Weights of a small transformer language model.
Training: a variant of Muon for these matrices, 455M tokens, 13874 steps.
MLP neurons of a small language model. Each row is named by its layer, matrix (up: input weights) and neuron, and shows model dimensions 298-393. Each number is 128 + 32 x the weight over its row's rms, rounded and kept within 0 to 255. Numbers have three digits each.
A block is one neuron, or neurons of one layer that tend to fire together. Before each block is what it responds to, as a language model described it from the Wikipedia text at the highest values.

Year-prefix digits. The first two or three digits of a year (19, 194, 20, 187), split off after in, an opening parenthesis, a comma or a dash, in dates and date ranges.
L13.up398:192144126102104161151175117143062118058092144140125135147156144122106137136103166183114147126109096109135068119144084124153146181089094130141169166176137138092126159149125110068190095118119133119119123098075084100055105132116097172167138149133160118095156163112077098160074070174157180116
L13.up447:105140202105127153145145129172134151089080143157145141118149121109149217090103137092180157114068132134101101166090073147105145093120140117131120203089193121095170148178111054120114158082118183137116159138173137121112065152134077120181150138161111152103121123183115072154120139101161087100
L13.up482:159139121121169110177161153113126113097100116220154125128132122167095149060134208145139145148107133124107122086128121147101141139127159130104150120133129155169126117152185119142147120144087164117125118095086119093130191122117115144139177197113149165198163127132153059149103151147145101114
L13.up514:166116145082168119133107129164124150089155082149138129105181169109160122088112076127161165161143101081154156165144157139198142151143124145136136087164153152121118121192071122140137164112127153127101135125115034154133101162103165168126128116098146173109157152114161112097115126138138148161
L13.up536:172117114164138123116102114157210173095101161145066143170174203148135105130084126164136161125051123120102069141165085166124111147058082087139139173096152132121119115138154147146148144153115111133136133100101097147146009084107085187156176158149152138165191160156124118127058078133150108059
L13.up726:125132096120102118146167141164166127070101183071184143122175139114048157121090097108120081127149123170157081077133094142139083177155102083103165129117178108110123162153063125127163090176060147134066095105128131127122145116106196153108117136127195199092166164124067128121096115175190127154
L13.up773:113120127075133129126107124116162140116194176100074133101108083171194173119191125147174132123144111088128110105166136161173115123162127151157124133125127099083185177154104157098109043125154095109089160145177143077125145114129163143121129157130182189108171106134115121084091149136144086142
L13.up877:180160127089170213143119117113138123057060160098129079196105150147159157130094143160125158153112144151189150135114113125144130170116110173111163123165082118130145144122131167142140138123230158177053097160113148099102122160133143091196093167131149113125174137157165129093084136154093114187
L13.up990:109170202140117128133140127131116107168136170164147172158124126100081133103098138120147133117119156129134115155091140191111078139120131132143088179168145146096150133127098069175136108107162093174132142152147208127123137157172128108136108181137143130102106088138093125156100124185148154071
L13.up1036:132138172133132101147106134148203136138108120117155101077149148130173058177147104119140152095137163161150131047111105161129086114124151131145175122124108143173126105155146098117174118127170078142150113200087125112100056126155145200121125097161178055117108183152140141147073087097178129101
L13.up1163:120126124131131093048088125133135098096083088087101104134171130091158092113083116107132137055169114159081124109080110218174093148157106139152218185166174142092134114103165112114112157158147137127105055052137118067069112127075145136165124148131145131162101162099112166117080092188152161131
L13.up1256:144162116144135145082110118105111054143209134090106131150155167106138116159129112132148141106114097121107124161106136146089115082162127087138142102101156101161106133149132122135175130151098131136124151101106153111194113133139153157142130103071151135165220083108138163155085136138129111136
L13.up1282:157137113134163124076100149178120089120139127174114083090115108145140146122095109131096121134156119087143087151167114086063126122112102117174164179110114111107096171106095101120136101157098132099114169093060102067118114121116153143124151076140113105150133152162103160121065146152113137087
L13.up1343:171109141120145126116142112140089072088138126100095049148153137114089100052134153171141048129133119162118132127106108144119166112087153065139139174126092130122130138126176123161125115152205078156138125154130140105139104184144152113102137082162144151151171109093207096163107107137124113160
L13.up1454:174154118122153135142149104137151133182170143132178185174152166121146122121121147120173086129124124150112145081122115169079159112129166136175089070106161063173161184179112111130157137120101122166145127115155054117101094122136133139133150125104149086098128174075105143136112110150058101165
L13.up1653:146106138091124118138157117172124114087132065166076134139086143116140159123144112115157129114081093071136078143130079149134154211161209164120143141110145147147133201096185129154198096101169116093096125142066109129117167126117105146097183169135072117127181129095163112156091148191133084164

Clause-opening subject pronouns. Subject pronouns and modals opening a clause after a comma, period or "that" (she, He, would), plus second word-pieces in taxonomic names (Figul-us, Fusar-ium).
L20.up1417:132118117105119102140104174165158140127108165177107114095069067114107128163151129094167103088156129167129134155103114135077040106133141087134081119159117032148125145172176169137180131123143171136153122199094086177134115170168139085143171195124112096069145130162062090111120155074204087112

Multi-token number prefix. Leading pieces of numbers split over several tokens, right before the final digit, mostly years such as 194 in 1947 or 200 in 2002, also ages, prices and score dashes like 2–3.
L20.up247:129167093062127174157176087149111164148124131127094099126109130082144157186052152152139143070128114106139169124127134158101159145132145187081146131160061182105108128172096116115096170080168103094164186136171146061092122086069165118158045123128150157162255123118127171101043123159166103150

Day-of-month numbers. Number tokens giving the day in a date, mostly after a month name in biography birth/death lines, e.g. October 5, June 10; weaker on other numbers.
L13.up110:101127098127133132143110117168091150168162135149144111149111127120130135118112103087066146093084136152064120072150051100077064122179171153128133105054128186113077095162105107133167088142083108128170105126121102132148131187184089124132167175092103169150145110159145101151095097121109170113
L13.up219:095108132118157158127083118162138151077152078126113130113102143178150113140122147155155088098142088104102143097143141177099087147120128160134127179140167116084129125101177067127160106086144087119098130147210127117120147121087186159119118088159104139075119120128093079173128126148136128150
L13.up307:117108119111134163152122145121060149118111203135082111169093181082114126126107083150174148109072108146146151156129145155142141114155107189129133124106161136067086122168177136161128104162095168139068153154145141091161119129135160180071126118173143087107096163129087118093106133124097140120
L13.up310:090126194183085165124164165123168140110204109150149108165143131146155158089111116171162155153128121192077084162142101115118079119179196070150116105185142114092121120159088127079170088118148086089154147144098123111209113111076178129096144147156114125088095104114113133140116110195130121156
L13.up494:149154113123119170144136138153092096116165131172112137105110145147057116185135118124114123102152166175113097162117107177171114161174140121117141181098102110092135145073055153076084143090183137129091124096114134175099133110166081109063097149102100180153120170147133145155140151143087111092
L13.up838:151137133139150204138184131108226152094134132147106146112151159133123101161129157155065110152087100169161121118133135172156109141145124123107164156132088109128146149107115145129066091113118139144146187140123099125124100113159131124134090093096119141137108127108160132108122112091122135145
L13.up909:106150118107110138150109193116072163086123144152156126093149190133116058142173161165105096144126126146067148112133093098133115110104109111110148076117087122074111145128088154127143175130158145066157180167138097102182149129095184074092111135163089139136151107151140140149067127128125145108
L13.up1258:078142137087165141112144086146074109111143109068096162101128180179089176166115130153113136091129129159160121115135131149147126171140204113136105187105123098034072116140110154095128145058123141139105077134070123160175091074126164164061132138141095195134163142150092101132149160116095150066
L13.up1266:157091126178144082110191129182143151141156143161127148041150189095104136153075132147102145137091076136157172139098090119130124122141147136105140118143102147085127115096115176103148182122165130157134124133105120122177069151098090165077142172110113133103154116110117075145109078160179093127
L13.up1283:114148163110139160064150142095108119148155157112038120129137146134117126152172183180124142097132142127129085114133130093097127085082170159166121135116156095091162119068073114142126079151101092147080111132080168157149089107161090110170121183161183172157065071131097146072114133132140092101
L13.up1535:123094074134083154079172130146143195109147140112134127117128114129113178201081164138097116145121100098100143104146126124155140113129096170125116112168119172090155132136151135138189135129155159159072130176084088089108162126091141201101090136121096144166090114103096095166124113176150117106
L13.up1566:109118148115134118163174135160140128066198182122078176179132076121155091106125086111129172114146167179115092159148120171058089192064105140119150124162145104135146145165083133148094121120105112163167097171140124168150051177108126150145139131146136155057133147140175111168083154146145137133
L13.up1683:148124120141147160154128154115063113096129214135117174113100050151118104143147128187104123105128193125072094136140105118090071075146133167163117131132171076142115134160171141124106147093141107160102106128182141174122082116168117131184163145090099123107130087074113053101119116171191126090
L13.up1720:110126207099123086090126122142129156165145205160108124144123133153090106152161134117157162130154089113084176118166103179102155100127116090095162087135096148094138122144134155138125098096148123166110106177157210156053133051101144134052119070119133089126139202114143161130089116094132093198
L13.up1741:181125135073137121090121096145161123101189183086119184215109080081130118122099121119158072132132186150114195102237123131108177150087174163121134109135160082085139187122083115149143158146150165097134085092139084109169098170168138138166142164126111081153119133148107170109074125113122160134
L13.up1744:101064134190149144132185141135079167162142130165188167087097131193137094109160066148141113082121156190108159097116131132135166166068176186128082168122148116102157069086084107098122109105087186090134097137191130138045133101218171115089085069076110171088150132134139159094094139147116106116

Main verb after subject. Forms of "be" (was, is, were, being) right after a sentence subject, usually a person's name or pronoun in biographies, as in "He was released" or "Landi is".
L13.up19:188115054158089071157131104159092134086127116149170167090110115135133060126126139170151115101111111168140137182134103136068090105149143174168110117174135112080139166154150152202151149085101149099145073137093154155118136181089162147118097121152137155106107091129152130096063170121158099095
L13.up74:179096072151182094155151155093093134115129115128120076113090146101091167085088132132123162161161108145124092140112065118144069144088155151137097164114202116121155054188105075143122130172153190159070129176120114189168082107134137123129110144130127179168158125156096075151099182143125122152
L13.up83:165083106067127124150101139134125101147143161137085098140144166119154146115091118121149138126115118164126136145171122187144079112127155173125172101151152095072145128051145136173123121127126118191159101143114148171145125196116107081115151134101147115156155107093177055052082176152142149135
L13.up665:153144106095126166122085112150102092114108107136169170149113183123175101108048113170123132102205141110132155110080085117173076178149114077087161140129120053147130121088154164153084103146127168142130080152143142108086149147139153152116126119085108107097123100081116151101137147159135196111
L13.up870:152109120087099145130150148110070092119145136128116117166179125118126077081079099137203129184171116198152136144155121106155111146132153108128155157152132096139119088113078166165099153140158122166078123131155127144104151112127119109111138157149025150128125119121081097156117113034089162136
L13.up1043:139166143186132157079075150105117114106118077137133138168123116190174137122103162075142118102146111136127156207168138171071071137193120080199032163145132086088102105106074116077111194120149106154160129144057153180093194058134171080133122138140177146124155113112142083093135175089135114122
L13.up1065:215113097142159127100126145103116126113093124120123085162159175083166176132114127154082075132137092139207114126095082148129068177132146141166136179151061071120128138126096063166159202105096160109129095170144136115126119119186093192145128174091175126109099083113105108158054146123077072161
L13.up1210:085089161187153155126156132125164150141124057097123169136114137113139096087050156115184103173132139179139134142123092135157145170121154134114091161140074095100105106163206061131124181092161177130133165108150179127137129109182140171142183107131132071071123111131185143116094125154111139187
L13.up1239:125114160132179086180084085139115122097128098121113154084149164147120137157109147161176120125160109115153125135108076111136107136142118143148138163108099112091114149156065104116188106102111125087153082154082056130088145140199162178129157099071142132148167139117075110128087152140101163134
L13.up1337:100139138146182095119189105131188114144083131166131054076168141081181120156097097127118118172152118138205115129143131158069109148108181132158163105110177066162119151146164127128126154117138168158105113166157132174104150114117175133171114170102136120132105100136060109054117188167096157212
L13.up1341:131159125120142107156146090097133105085088135143120119128130134099159138154117122117176238128114092157096160159096153106079138134159131219117125131096171148052152140137176102092126174098117128113112130153166144108078085149145103115117163137099127111141078169119099185058126166119147079166
L13.up1447:110162148123137195171118163182082064110135140143167139109112147141103171137108129159163211142130173191139141175146127150078054145161147139136156083158085087094131054121148147125087142203116118160124118155091115156120154088110153161145106239149132157151116163099108094158099092115077152068
L13.up1635:155130117083129136141126143133169100153141120167134151120175157166134154104111116120116112124130172139145121148128081187151136110138132153190061112099098057085154091112163097103151114108122186115113126121061109123137124113161058161114154167112114145116142113156099129112079147080131190190
L13.up1677:109146129062126179170094120101119120206100175109089137109117184156130142066107160151149115144127115176138177084110151126153140177167116114155147153177067065094063151151135127126161148109150072172081128076101120173111065150178087140140137160148162101105098153156148066105111106165068156100
L13.up1727:158115098155119091104151158120086145085140097181116072085107167112172130148121165175120083108157098139180157112125067199111136119140129199199096122135139137149109137056159105105211081115129095143151096127157129145130061145110183173124185144106126144146103194116153176085090149080177184127
L13.up1773:199107102120119145147128131189171071149126129129139138050125153105122117144152112191086102100055159111082083124071096096064102115123199057115107170116130112104140117091097081151138183170145138153115101112149206108116107164111106089132162162114133132159159117102141117169146091157130178081

Token "a" / "A". Fires on the standalone article a and on a or A as the opening piece of split words, like aid, authors, Authority, Aylward.
L20.up1329:170072146135096057094147135094137120095206163105115147198150201128136178140098182190137121174064130142139115125149184127124115073116151097156129109083136164138171098204170189112114159145080109106080103139130124138126124167104152124137115127158062114093087170174182124123070110106152113121

Sentence subject end. Final token of a clause's subject, often a character name's last piece just before its verb in soap-opera plot summaries (Aud-rey tells, Soph-ia tells, Zo-e activates), or an organization or noun (Corpor-ation was acquired).
L18.up260:123133130107082126119084170081140128154214157134147133113143129120149132111134111120115128126146056095111075120072131148075168091091150142128157227109135106144103104213158119122089158092166116163161090132132158072077144111119130148104126092111104123140172116112124157098131099095133110109
L18.up629:184162116155079124159096090148164150122142140147128180144177149152173127093137084081104137166112131115123069140125093136121113171168102210124101192187174136080127106065078177109200105137110067179184114213151134168103125125169110078098057049159094138112086132131078135093155133127164132148
L18.up986:103116187163119166193092096133141132169093159131162104129089166138142089192138140139120145161140156111117151114160146148119166114114148100091097110141086064172067096123123159129092092108133132097125189188154124103099128102060114076163115135136099144112143139080103130113138118124093154096
L18.up1093:121079140146129117101041126090125111145158050129092149086128055135120196148083105139138155092153142151133127150115109110127136110183164145071148127169105141158149109115156153083108121142097152180130122112128163184128184094107156114117112157157152159117091070146137160080106101075124132115

Pre-verb auxiliaries and to. Auxiliaries and infinitive "to" that come right before a main verb, such as would, will, can't, attempts to, began to, ended up.
L18.up203:086096158073140130171064096028155105204144185108120111187091128114188094101158094099101170092119138092137155124094113141092091125097128164195078127197086146103120084115172085157136160184156115126123154196066180116129153158123177092107125094128146031104182112157118139055105147106110123125
L18.up293:118137083155108091139108113132169088132121095094128182133074160144146123105102146149090132152147083155148166124049126133122131087138171183083069094114041145083081157104079093141158128157114120165182148101160143143120085094120141152147117114143129104141129110107141178132145094152177106128
L18.up345:098133117095105116121120135107101085140099204087112114152101081098179155150103135125078117121151133072138121083144115123145171111069132136090132087158099052075064122168157124144171144094182094146114126141055155076144139138145126081137138160105139168111133161146143204053144089142151158063
L18.up798:161124113046160169108119192090133148118138058129088101088092097097122100104179122131111112070195138085121129139105149079113074108159167089119045140123079078125137100173131179160142119126120168166104133116079163129084116165162154097137168136159184111105159161107101120096094146091109141132

Main verb after subject. The first token of the main verb right after a sentence subject in biographical or company narratives, e.g. was, ret(ired), ac(quired), g(rew).
L18.up723:177086078176143153145087097133087127096184143157053079103113139166179168083062132150134162102103155133175097131159142127086114115145165120081127100137127125155110113090125197088115125157118162195095103121150073222089040129099100098124141107075119149116109207112067117127149163108157109080
L18.up1104:116119102110134105101139116210158106123167156138086137118150125097158146112097103136096184094136087105113132091183145103165137137141156143160079161112114084173122114099117093092122105108168108112218095166137142171132094161129161151141186123111106199111188083124116080158116161113073186141
L18.up1166:132101076110110125104125101123116099129115177121169161133151124136120129117146182108140101132153062105131144135165144175186089128122136166167104092145146085148144130080137115147130117111162128101077119148176105068151057121087129130195174137164122172113164121137120136126159104095180127183
L18.up1524:124115159172173108178117134125113147182194224170156145169143119156163158164095144153124149184103065124145054107139134092163065109173132117177100129169115155109114113149126138116161062160113115188123117123129121166161047143121126101120070131097154126092109183119159123168136206180124180087

Mid-word name fragments. Early or middle subword pieces inside a word still being spelled out, mostly proper names in sports, history and biography text (F-er-encváros, Gu-err-ero, Mit-che-ll), plus some common words (the-r-mal, in-tern).
L20.up1193:117135107089088151174149190162073098131120144141146130104075097044162110119200110195102177184141129102148133116112134145092134122128192099098127072075128179089117071182089125118126113171141060117078129142149114101107147065163148108122134115160210152148154131158114164150123135117075162137

Inside proper names. Early word pieces inside multi-token proper names, mostly surnames or titles seen earlier in the text, e.g. M in Mussolini, W in Wang, ell in Bellamy.
L13.up72:100162090074148127155164175132103105103159069113112086069115144158133120119134113063112167162142156133134083157162072149096184127144135125130128083112110143144132145103175149167112202174105103134148082133125211124120200082170103058120113149138138122141121080158127169100133179134182066101
L13.up165:104159078067123183099172062151106125115139183189118164110146109153161139126159116138080139117092082088067160063152081115108122107115101112126096122104131111121141166052149148121159131109129165158178138142171196144108154118086115095104058079163130052115068113151052162105136149136125138106
L13.up215:181190130126120122112118156132081165132150143062171058210161089129140056123178105151162114158137139168103169135085087119101126151189093106121130073181120110120160140127131165123093115136044079175082143164153139119133097098108150088147071147125140103120100143141092159086173113097159169126
L13.up353:088162099125065150167122088138193091136112163112137104127150136152124170123134125114132171078175093177159133174163144087138118143141092166166153121166143194109081180066164175122144121106098064104123079051152114075135115102131124133100101151097154120152122125194130144166136119167152150090
L13.up748:168109161066120138173182066128182155099151170110162088102138056127093121142098049145110153181111140125132141144152092110097124156132073166128137144077131087115164148057128090133139139122121173103182116126159123148126135091107149114132128152157112109145135093086054135135159078099176054116
L13.up815:192168119088145127133102082142140170180128089111130103113174035214144109135138157110109199126163153160093133126129115141171142155131152113160095127166172096095057129079196119122112139123068143097144120101188132164125133123095153074157073130117109115157131051139101150125098149096134080066
L13.up816:119153101136089148191105133122146144150125160098113134165112111144103138163145088066127147140121190183112195125108149156162149105167101164193157092143065160099120102134152152149167201112090154166102073124186136116067147077148095087104138165088154106118157107073118097149128077166158138178
L13.up819:087156066094150158141144136121146140128146169144136137129078114072096146112172162051106189120151111144102209102064058110094146136118183138080154136101138130121108193077095098096092150120137188125091085169170165112111110116110158116152096153115123056172112121151087139120153098087085142165
L13.up1023:086108133173082098111099075117145196127178166125106147128169138133131150102077108110131076109130118153144156162165162109096148113147114107109091165061107122207121117187139150144161136131049218137184096127100163140119130132067100182157085107149170126101120131109177126122108195133186123131
L13.up1289:124111114145165152154125129169064167133124133126119111115149160131136144064147141088118165129156073171093124135119120088157159135211124136108135049156137161118122143135142160105053169101159147116150111087129205157109188153156131112121097087165155192128137159139161144167134108151093150135
L13.up1294:058152079071140183149118179150134126085163131173137118136100110103093111120127136115101092145176141100068136116096092121112165125131123143127105106152144113080085147127163139103078118189101144139177108135196158079156070124180156069201140091186171068150107126155070156149162097123097142092
L13.up1311:161141110090139109141043102146124076063084131086120159127104169102136155123153109107151200172141211119100180121161144090150143113106114133078091107179183094158135127129166168068131159134083154111159095132107150139087179117175154132115119142161148171142131100153147043121170124118127155147
L13.up1392:170175139135144106163131131140156170120188116117188100082192128065111131200122126158070085176171099116098113112120119164120159120188149157103153116147173170084082096141158167133039102121107155144176127131178126080089119136171135074176166164121154111136156130141105155160180092127149120101
L13.up1448:107119121109150150152101118121083137105117106101111115160187116094117074154140139112219156152109143159184117115122169097179119159141064205150076124123184116122086088156127096156111119118092185120138093150155125202073154067129126098117127149158098137164106119225116116137137157136168209076
L13.up1486:095076105117130105112151137036144147131133138136126123112154098115146136139134142131106176152183112180071112121095175193103122171154103134152134140105102129167096155117083164112113164118142132112153101134147159176123121144102063133154143154156145112104118113103158181113064164100065167100
L13.up1740:146066131056157091117152067119160159111121119155070124109136101093080149150141135112124185144171143167106132119099115076068148093124128151151070134125167115170085094172132146108072214137099173090161076154129167162139105091119166102165104137154174092104083134121146169131152109126166135114

Date days, table cells. Day numbers right after a month name in birth dates (June 10, October 5), plus blank or short table-cell entries after | such as Loss, Pos, NR.
L20.up736:123107120091111137124118068087165128110158133142192165166100131155172106112198112113115163130081139136118134129106108108175098091159161136128088105093126157151171132101041127108160126132102140136135110189121131196077133147133133138175164106139138133137130153060102125117102161127178110154

Indefinite article a. The article a (sometimes one, each, two) opening a noun phrase, often an appositive after a comma: Pooja, a girl; survived by a.
L18.up478:070130172140131095093112103195082160111164035180093144096088087154170105133125129086099147114090144117122080073149154164145131171079135086135144120118111129120168119119069131160128146172121071138093138129169116100146123203111113162125150160186157129145078157169094154101133116157134080094
L18.up735:150150087153102157141089127109184151043115096170134125127130115133085076165115076165106129107120132217072132164168144116136146108048144121173134143135178175130065138108130171097102164155148110131121126103093128145119139113143151100151129123117081180169109148170096092127085167111205166098
L18.up1432:194142178113125120122141131141118139134111017158124114109099136163156187114059112223151149137122116117079110167134139148133099084063112130159145103113112103108116126133095171098128128120109113081109142153155159208154173135130081175111135090132107140170146147026138100080212167163102127132
L18.up1570:180120152070112105158097103148131141147080108148134103041124100121095095173171062126136101120139054117114137148174085128124081117142085096138122103145117136130153061108119205166101128121157069182115158113094166189154199151064110126113086123151100124183129116165161156114188152091136103174

Mid-number digit chunks. Non-final digit chunks inside multi-digit numbers, before the last digit, in tables and years, such as 2,'36'1, 20,'39'6, '195'6, '193'9.
L18.up54:135130070127165146119128107121156101087151087123118070106125135199139157129068110125148135158111097155094160113109072146070130136113156084177089115114143131160142125157073140057189152090130110075111146163150153102143159099151118091120097136144118213143120051154138122125112113098124105154
L18.up168:105184110132130090112109160147161136098103113132118167134134150120094147145080117108157104116120071145162109127119095154104169100135123150154153101126099079108141139151076150136158094145131099120177116145147135161103101128092139157129119143163118143095162155092131119123098097118122144093
L18.up1531:157128146073145106053195099159146140086178128129125150143178119121134176151107096107197143104198111138072111126134108162082164093124140185158108105116127116120114087112074131130158127084105111088153159133165163123128182085061152120153124120140175126156173125067170093128072108122142074073
L18.up1646:157133048071150127056117149179130101106148200153118144140151176179131107119126151225196143141088153143123156099090072149168100081101110214131080059161168127144165157077096164168179141132136167079138120104124168191081101085142116097157125078102107206092139094166131136134147075153105155089